Part of a small language model's weights.
Architecture: rotary positions, biases, untied embeddings, attention and MLP in parallel.
Training: a variant of Muon for these matrices, 568M tokens, 8678 steps.
MLP neurons of a small language model. Each row is named by its layer, matrix (up: input weights) and neuron, and shows model dimensions 554-617. Each number is 128 + 32 x the weight over its row's rms, rounded and kept within 0 to 255.
A block is one neuron, or neurons of one layer that tend to fire together. After each block is what it responds to, as a language model described it from the Wikipedia text at the highest values.

L6.up465 [146  83 144 161 127 105 146 157 171 101 129 160 121 149 100 137 141  64 163 162 153 188 169 129 177 126 157 171 142 174 128  65 118 146 116 116 144 123 100 131 119 113 129 105 142 130 105 171 156  79 113 151 107 144  78 124 129 150 123 143 111  62  77 111]
L6.up625 [ 84 106 186 155 143 116 134 109 125 125 157 113  71 158 110 156 103 178  75 118 187 154 148  87 123 164 141 139 145  56 171 152 106 137 159 137 122  83 128 159 132 125 159  91 138 133 162  85 110 147 112 126 131 106 153 141  48 160 193 182 117 129 105 129]
L6.up784 [104  58 140 174 125 125 168 143 132 137 161 147 117 152 136 128 134 134 137 146 185 140  80  63  79 141 127  72  96  78 106 105  92 142 156 156 130 145 193 139 175 115 136  73  98 124 112  98 162 118 185  86 147 124 173 131 113  95 196 164  86 143 173 106]
L6.up1258 [120 103 183 143 135  93  75  92 206  71 165 117 100 123 138  97 160  90 136 110 146 112 113 111 103  95 143 157 149  88 150 138 106 164 129 118  94  68 108 154  90 138 155 150 122 151 138 162 139 131  82 150 183 190 149  85 134 142 170 132 159 178 158 160]
L6.up1473 [141 126 160  83 113 131 130 149 125 169 148 122 116 159 143 152 101 227 109 116  99 119 160 139 175 178 188 122 186  62 140 105 130 166 129 158 108  86 178 197 107 158 183 150 140 104 101 183 123 170 158 156 119 195 121  95 121  88  97 143 128 158  97 141]
L6.up1788 [106 141 109 158  48 115 145 111 165  93 196 156 104 157 165 120 110 196 153  91 195 101 113 132 172 111  98 145 199 139 165 186 165  88 137 136  83 158  94 159 159 163 153 127 124 156 127  99  59  78 143 154 130 135 122 118 123  74 137  83 111  84 120 169]
L6.up2352 [175  52 198 153 103  70 132 100 138 122 141 141 123 149 110  82 141 169 167 159 117 164 131  92 140 143 149 184 153  84  93 122  71 110 111 155 176 167  78 145 113 134 153 151  82 128 133 153 112 142 197 151 208 109 143 153 143  99 165 150 124 107  88 104]
L6.up2483 [125 152 144  94 141  67  92 169 122  95 144 163 135 110 118 132 174 117 102 113 170 192 143 111 143 158 163 126 125  86 167 115 186 127 164 137 121 145 143 219 147  53  93 127 106 148  79 118 123 115 156  70 113  95 148 167 119 165 147 140 122  54 103 149]
Responds to: Verb/preposition before object

L3.up135 [107  67 117  90 161 181 148  88 132 123 164 112  97 185 151 115  84 111  99 137  87  93 171 220 130 128 124 118 102 100 121 126 140 121  95 124 157 158 125  79 123 111 167 197  74 126  83  78 118 132  76 146 141 108 188  72 153 204 173 155 161 161 150  68]
L3.up299 [142 147 169 102 163 130 184 162  65 136 153 121 131  81 150  68 116 136 125 171 179 180 129 136  82 102 132 158  90 123  95 128 167 135 130 184 158  98  98  76 120 166 124 138 179 142 113  63 113 128 150 176 115  80 133 143 112 133 129 133 141 110 158 110]
L3.up637 [169 130 125 129 202 169 150  94  98  97  85  95 123 140 145 128  96 121 113 178  76  88 124 171 176 140 144  45 138 156 106 127 113 159 162 137 105 132  81 136 136 110 177 102 120 200  73 150 136 127 106  59 141 146 119  34 124 175 103 133 140 102 133 104]
L3.up1355 [ 97 129 139 146 112 162 212 106 118  77  74 170  73  86 119 111  76 107 125 140 115 158 117 166 128 212 163 110 117 109 136 161  73  89 136 118 137  81 113 125 121  51 150 225 192  68 137  57 137 129  98  84 111 181 119 109 130 107 144 133 116  96 100 128]
L3.up1447 [121 108 141  78 108 137 159 117 119  92 187 113 136 134 126  94  86 155 122 125 100 158 151  92 108  79 118 119 113 102  87 113 157  94  68 107 128 151 122 162 155 122 170  36 120 104 109 194 116 133 141 162 126 104 131 145 134 145  82 116 108  81  86 154]
L3.up1910 [163 126  94  89 113  88 136 116 178 141 146 138 128 113 129 166 103 143 134  96 101 140 117 136 186 112 106 124 164 136 147 148 134  66 111  85 133 161  80 146 124  71 123 131  86 117 144 130 145  57 131 133 163 149 107 117 148 137  37 119 151 130 161 136]
L3.up2208 [131  93 126  57 161 153 148 128 115 117 118 120 138 116 105  81  95  86 153 118 140 133 152 114 110  75 128  76 168 127 100  96 141 124 155 171 106 205 138  92 152 148 152  98 104 108 133  70  96 127 156 171 131  67 117  90 128 160 106 114 146 121 113 161]
L3.up2353 [123 123 111 141 119 108  93 111 146 192 159 150 111  82 107 140  66 115 160 133  92  93 179  91 138 184 155 154 157  61 128 102 136  40 149 144 139  83 110  95 149 158 157  92 140 133 141  71 121  86 144 149 129 137 134 150  94 125  86 101 123 180  98 136]
Responds to: Action-noun endings before "of"

L3.up508 [155 112 138 133 158 134 128  92 118  71 133 101  48 192 145 186 131 189  46 177 183 141 151 177 129 188 171 106  99 115 212 143 142 176 123 166 191 154 129 189  93  63 130 173  93 153 133 120 175 114 119 135 108 135 105 160 155 107 141  78 104 193 152 139]
L3.up560 [144 155 158  89 130 179 103  86 143  36 143  73 152 120 135 112 162 100 118 181 126 134 122 129 126 133 119  89 133 178 121 105 107 162 180 138 106  92 142 192 134 131 169 169 170 144  69 100 179  72 116 104  70 157  96 153 114 201 130 141  49 129  80 165]
L3.up656 [153 108 135 127 172 138 100 134 149 149 208 194 119 139 141  59 120 128 162 125 107 157 178 133  86 118  79  70  84 193 141 101 136  93 120 147 134 155 112  77 142 132 118 151 123 140  82 115 160 140 125  92 154 143 115 148 180 168 125 138  96  94 182 103]
L3.up700 [ 92 104 131 104  95 121  81 112 108 120 104 167 186  82 152 131 126 123 161 155 122  68 129  92 129 110 176 125 139 124 136  98  97 115 112 187  42 142 123 133 189 105  78 121 186 138  91  70  76 136 158 124 134  79 161 172  87 162 176 167  76 151 146 150]
L3.up1060 [ 72  97 165 126 129 123 127 129  81 108 110 117 136 119 101 130  83 110 126  84 113 158 113 104 119 154  87  75 127 137 169 107 103 168 169 127  66 140 107  46 127 172 135 112 124 139 138 183 131 119 161  96  92 118 129 158  89 168 140 154 129 121 123 148]
L3.up1285 [155 144 163 117 133 141 129 163 110 129 121  71  83 139 137 135 121 161 150 164 110 140 120 152 155 127 162  82 132 108 143 111 163 151 188 128 176  97  57 146 119  92  69 116 136 175 152 137  75 186 148 110 106  85 137  99  96 174 101 154 151 185 128 157]
L3.up1617 [106 178 137 107 128 129  93 106 186 131 135 170  80  96 119 161 152 121 187  96 137 102 114 130 132 146 131 113  94  99 214 170 123 149 122  94 124 131 135 195 128  66  66 159 160 136 155 103 111 119 107 110  33 157 141 144 114 116 105 157 142 126  78 104]
L3.up2483 [156 121 124  98 122  85 152  87 109 135 143  98 138 120 116 127 130 143 187 184 116 177 115 159 160 137 130 121 148 160  90  82 143 103 132 105 125 130 126 144 124 175 112  79 103 151  82 159 112 102 174 164 105  78 106 151 103 140  79 147 135 118 121 134]
Responds to: Sentence and paragraph ends

L6.up261 [157 152 110  94 152 133 120  70  97 116 117  85 113  98 146 107 143 164 166 106 114 154 183 130  87 130 101 141 139  66 143 120 114 106 160 102 185 105 102 120 105 102 113 132 168 109  95 153  90 152 157 121  65 131 140  99 159  85 122 180 146 113  88  75]
L6.up539 [117 143 125 151 141 156 134 156 155 110 129 154  79  86  77 112 177 174 119 120 114  76 148 157 130 161 188 142 129 149 139 125 109 149 143 145 107  68 150  92 152 115 173 133 109 103 143 122 150 157 144 179  80 112  85 169  92 107 129  48  89 128 163  91]
L6.up807 [ 78  92  84 104  72 145  48 120 116 117 142 147 151 151 208 184 139 132 107 125 135 106 166 115 120 145 144 107  92 134 130 133  90 136  95 101 116 205  88 101 161 151 168 150 121 139 136  54 106 158 119 145 153 120  96 169 145  86 103 159  97 126 154 149]
L6.up1167 [133 160 141  99  72 152  99 123 102 155 130 162 165 133 163 138 169 145 161 175 152  25  62 122 140 200  82  70 100  92 108  98 111 174  88 119 159 121  79 108 131 174 169  94 180 131 149  92 185  76 161 127  96 111 155 136 115  84  99 168 136 131 121 116]
L6.up1899 [116 160 135 113 139 171 147 123 130 158 139 104 109  77 143 132 114 112  95 110 115 151 136 129 182 149 156 149 153 148 182 140 176 190 153 111 142 132 136  65 174  77 170 121  72  87  82  57 175 151 167 146 154 132 110  77 152  49 102 130 132 142 102 138]
L6.up2189 [115 117 131  75 140  85 164  51  99  71 168 175 107 115 147  82 143 165 136  99 150 156  85 127 128 161 167 151 109  88 166 135 134 103 126  61 154 120 202 121 144 157 129 180 141 116 182 177 169 147 137 125  90 113  93 142  87 121  57 106 149 141  45 137]
L6.up2255 [118 147  99 155 149  87 155 131  99  92 153 147  59 117 117  99 119 176 162 136  89 167 131 172 159 139 175 149  96 164 151 122  47 122 143 126 149 133 124 117 116 169 143  74 103 118 152 174 141 113  96 107 114  86 171 125 114 150 182 163 166  88  93 139]
L6.up2359 [163  42  76 140 105 136 136 114 141 158 158 160 106  79 157  96 146 157 169 104 138 147  94 152 133 111 173 171 210  55 165 113  82 103 148 104  94 168 141  89  86 195 136 203  80 111 133 120 115 145 125 134 114 123 145 110 104 156 138  69  85 119  70 137]
Responds to: Action or event nouns

L3.up21 [126 190  89 163 105  61 148 162 142 141 125 183 119 136 101 125 145 201 144 131 162  54 162 119 187 122 121 127 146 144 111 107 141 117 111 170 162 114 126 105 142 105 125 152  94 106 101 184 163 105 138 125 125 134 139 131  56 159 133 143 150 138 153 109]
L3.up124 [141 150 135 134 113 116 104 176 134 161  94 106 125 221  87 163 171 171 117 104 152 140 150 134 116 120  70 143  89 185  96 134 153 179 158  62 132 133 128 126 113 135 116  68 148 106 128 132  90 115 122 163 176  96 125 132  91 106 117 129 148 162  89 166]
L3.up282 [147 103 133 130 152 174 139 135 119 134 111 104 103 119  92 101 114 158 101 181 212 149 117 168 182 133 149  98 114 103 124 131 143 158 107 162  82 105 102 165 131 202  79 167 141  85 172  75 142  93  55 149  85 107 105  75 103 100 135 186 123 101 103 152]
L3.up855 [171 140  97 171 137 165 115 124 108 149 103  37  78 108 115 164  91 125 154 132 157 116 152 108 123  95 182 107 113  69 148 159 173 114 129  94 150 111 158 156 155 156 151 134 192 125  64  87 141 169 115  89 103 131 151 147  98 121 136 138 153 130 107 101]
L3.up919 [ 92  75 108 167 136 152  86 180 128 158  89 126 181 184 126  96 174 126 170 183 145 125  97 146  79  82 114 130  77  83  92 113  94 130  93 156 117 103  97 143 116 165 170 141 114 157 189 146 106 113 128  71 145 150  81 115 147 123 138 157 106 188 115 126]
L3.up2204 [118 128 101 108 180 120 110 139 143 113 148 133  93 167 161 104  99 124 174 159 123 145 174 165  66  46 105 141 150 166 198 139 111 154 139 168 115  94 162 141  91 148 179  98 131 133 160 103 176 123 100 126 189 105 143 153  94 126 120 174 110 103 121  99]
L3.up2334 [104 132 131 181 158 138  97 152 126 169 169 133 147  61  96  97 143 132 157 125 115 105 115 158 126  80  67 120 149 115  93 134  83 134 154 161  47 146 101  98 153 220 130 117 142 119 126 104 126 116 133 115 138 141  77 119 109 155  92 162 148 118 110 119]
L3.up2396 [121  98  38 133 133 118 168 135 122 148 133 116 150 190 117  62 126 137 141 168 163 124 158  84 163 102 111  93 120 110 145 131 138 178 139 104 126 168 121 133 118 145  95  97  99 138 134  91 105 101 124 121  88  99 137  94  97 115 123 180 159 119 122 112]
Responds to: Determiners after "in"; neither

L2.up2461 [100 114 181 100 174  71 167  92 176 187 127 124 132 126  85 130 108 147 120 127 122  77 112 177 157 138 123  93 154 121 177 134 109 191 132 122 106 114  90  99  93  68 135  84 136 148 135 152 128 149 168 147 142 141 115 131  82  74 128 141 142 112 154 136]
Responds to: Nominalization heads before "of"

L3.up80 [142 150 134 140  93 191 156 144 141 180 108 126 139 143 142  88  78  96 130 102 113 100 131  75  97 118  79 114 159 121 143 149  64 155  87 126 111 127 133 139 150 161 131 128 106 102 104 132  75 153 154 114 117  83 150 122 167 118 188 110 160  90  73 132]
L3.up360 [118 104 158  98  67 112  90 125  92 125 141  95 145 132 122 111 117 131 108 125 141  83 194 107 178 108 197  95 160 101 166 142 139 148 107 126  90 138 110 131  88 118 136 106 130 101  86 134 106 163 202 100 138 199 124 161 129 162 194 171 176 127 166  83]
L3.up1097 [ 67  84 155 101 127 158 130 105 113 153 128 105 166 118  87 170 112 142 117 160 143 152  99  76  78 147 161 119 143 132 113 143 152 121 120  99 120 146 124 142 140 116  70 139  88 150 170  62 136 147 144 158  77 128 101 177 169 191 128 119 152 114 128 131]
L3.up1545 [153 136 108 126 135 114 130 116 153  96 103  33 123  61 117 159 157 142 143 153  48 109 170  87 149 144 182  55 175 162 150 122 115 133 139  96 105 150 103 130 125 163 116 125 135 121  84 102 130 133 160  68  92 121 134  92 131 191 122 163  74 187 124 121]
L3.up1784 [ 52 104 102 119  61 186 121 139 127 120 127 134 160 182  71 162 154 142 169 127 124 103 160  98 173  76 103 149 167  92 101 183 125  68  99 152 199 160 155 109  95 144  94 121  86 151 119 116 126 178 116 160 105 154  95 189 150 133 111 152 162  71 113 128]
L3.up1793 [165 115  66 118 143  75 135  81 190 117 192 137 153 120  89 120  89 105  73 134 108 128 205 142 105 120 127  97 132  96 141 134 135 120 140 108 155 185 173 113 154  80  54 123 110 145 122  64 182 162 172 206  85 144  64 138 125 132 166 104 104 108 133 107]
L3.up1863 [164 117 111 120  98 103  80 140 161 167 147  96 114 123 115 122 153 103 162  78  58 115 184 106 145 107 147 151 120 104 148 148 144 137  88 120 176 164 132  88 163 142  76   8 184 172 146 151  99 162 103 148 104 163 111 121 162 156 126 161 166  74 105 134]
L3.up1875 [ 60 101 113 120  79 109 130  94 139 135 201 101 146 113 145  83 135 124 121 116 102  58 179 135 127 128 116 140 135 136 127 143 159 109  81  93 152 127 187 114 132 146  92  51  83 105  96  86 177 153 120  80  98 118 121 125 106 107 149 112  88 128 143 147]
Responds to: Connective "of" in phrases

L6.up248 [ 89 153  74 131  81 109 135 152  86 131 146 158 140 161 114 152 109 140 166 119  66 106 117 143 110  84  92  82 132 121 121 130  87 128 107 117  90 174 136 184  89 199 197  94  89  94 102 141 144 172 108 156 170 163 163 178  97 111 141 134 168 129  79 122]
L6.up397 [158  99  75 132 140  92 140 118 192 138 186 161 187 119 109 129  52  91 144 102 142 144 169 132  94 128 157  84 108  89 107 115 110 110 117 155 153 122 171 127 112 195 122 124 108 187 139 115 113  97  70 132 170  68 127 112  75 194 132 133 119 129 121  98]
L6.up750 [181 147  53 150 117 115  82  93 122 118 132 115 133 132 132  66 134 198 125 152  86 121 191 165  88 136 131 116  72  59 104  90 146 137 117 160 143 144 145 128 164 109 142 107 112 150  98 158 145 132 112 117 117 150 125 123  75 105 137 112 138 151  68  94]
L6.up824 [116 131 164 128 105  83 161  66 106 134 119 142 129  87 128  76 143 169  80 105 150  95 150 125  66 171 171 151  94 165 117 137 115 118 144 196 112 132 149  69 159 130 109  50 113  78 133 146 105  96  95 143 175 142 159 111  67 135 173  78  80 116 116  98]
L6.up1732 [160 116 158  53 153 102 133 172  93 145 120 180 119  66 121 108 100  70 131  89 168 163  93 149  84 139 160 140 146  79 137 152 117 133 119 192 111 105 147 130 152 190 105 135 113  58  96 164 133  93 113 135  99 137 154 145 159 132 154 111 152 123 168 168]
L6.up2199 [149 137 162 193 167 140 128 130 112 128  97 170 119 165 109 114 136 178 101 139 136 112 153 158  78 118 100  82 136 127 184 124 112 190 128 113  99  78 103 152 145 116 178  82 129 130  97 142 117 118 104 137  97 161 209 141 129 140 152 127  85 110 120 177]
L6.up2354 [193 136 100 172  98  88 174 161  50 120 190 140 146 103 102 106  56 154 109  60 165 155 123 135  97 116 156 125 148 117 182 119  65  87 142 163  76 114 136 111 109 182  94  22 146 138 125 164 144 113 117 125 150 116  73 132  56  96 180 145  88  89 120 147]
L6.up2423 [139 101 116 119 106 123  81 110 173  76 146 136 122 152 132 117  38 235 132 153 137  88 115  66 154 115 166  73 152 153 179  89 150 163 134 110 125 111  85 111  99 164 142 125  81  88 123 126 163 116 107 154 106 158 189 150 106  94 134 135 124 105 144 134]
Responds to: Determiner after "in"

L6.up308 [104 104 116 152 150  96 160 113 102  72 139 106 124  75 115 143 196 119 126 118 159 106 133 150 163 151  88  99 131 180 123 169  89 124 137 167  89 104 132 131 167  94 118 194 124  91 109 116 110 133 183  87 138 145 136 156 114  99 160 146 132  87 190 105]
L6.up665 [107 122 152 127 107  85 148 182 111 112 170 201 129 115  95 185 164 129 137 146 134  95 140  87 132 162 141 131 135 120 154 205 143 134 128 120  49 110  97 212 132 135 111 141  75 158  68 134 146 154 117 142  95 116 121  92 141 132 178 137  91 122 114 110]
L6.up692 [ 81 136 164 215  88 129 147 128 137 190 154 162 153 131 148 135 143 199 119 105 143  97 139 137 119 132 114 134  98 148 127  45 109 170 125 119 122 122 145 111  68 106 119 155 116 134 195 140 139  99 105 100 127 115 108 101 185 149 128 165 125 112 156 157]
L6.up1121 [ 98 119 172 102 153 122 133 119  95 157 134 101 123 115 107 164 245 164 190  92 143 102 129 159 115 144 152 177 124 150 141 111 155 127 175 195 139 132 108 146 147 195 155 148 155 193 140 163 108 199 126  93 138 116 147 100 147 213 128 103 164  86 146 164]
L6.up1199 [ 85 155 125 170  99 159 142  96 106 137 134 137 165 162 131  85 138 142 134 103  63  79 110 156 161 112 112  93 102  71 101 143 109 158 132 197 114  86 103 151 158 100 180 144 123 138 163  70 116 128  94 143 102 177 103 102 141 165 112 132 145 125 113 186]
L6.up1225 [138 139  10 206 163 111  95 121 181  95  91 148 160 108 116  91 151 130  83  84  65 115 118 157 181 156 129 105 120 155  95 118 136 158 121 151 110 125 112  95 150 173  98 157  97  92 103 131 142 132 132 192 126  57 141 136 108 129 150  57  54 137  83 127]
L6.up1876 [ 94  97 140 161 119 118 138 149 103 102 145  92 187  98 153 118 158 117 125 135 132 100  84  63 127 139 145 101  83  87 133 167 101 203 139 158 114 138 138 161 134 115 106  45 156 157 102  99 187 155 143  96 114 120 124 125 101 172 172  71  82 118  82 197]
L6.up2283 [ 81 142 118 112 142 109 136  37  95 149 150  84 149 102 136 107 150 137 152 147 151 112  90 134 111 161 150 125 109 118 156 153 167 128  88 184  92 133 129 154 103  96 115 100 137  96 132 172 128 138 129 194 145 255  60 142  88 134 129 167 154 107 129 140]
Responds to: Boundaries before new content

L2.up2281 [142 194  80 161  88 102 130 139 103 142 119 180 172  51 152 156 108 104 158 126  75 147 158  80 134 163 117 135 170  90 142 169 112 115  87 120 105 144 142 121 155 108 138 119 114 141 163 123  74 147 142  97  78 153 163 164  92 125 135 134 154 148 109 130]
Responds to: Neither/both and word starts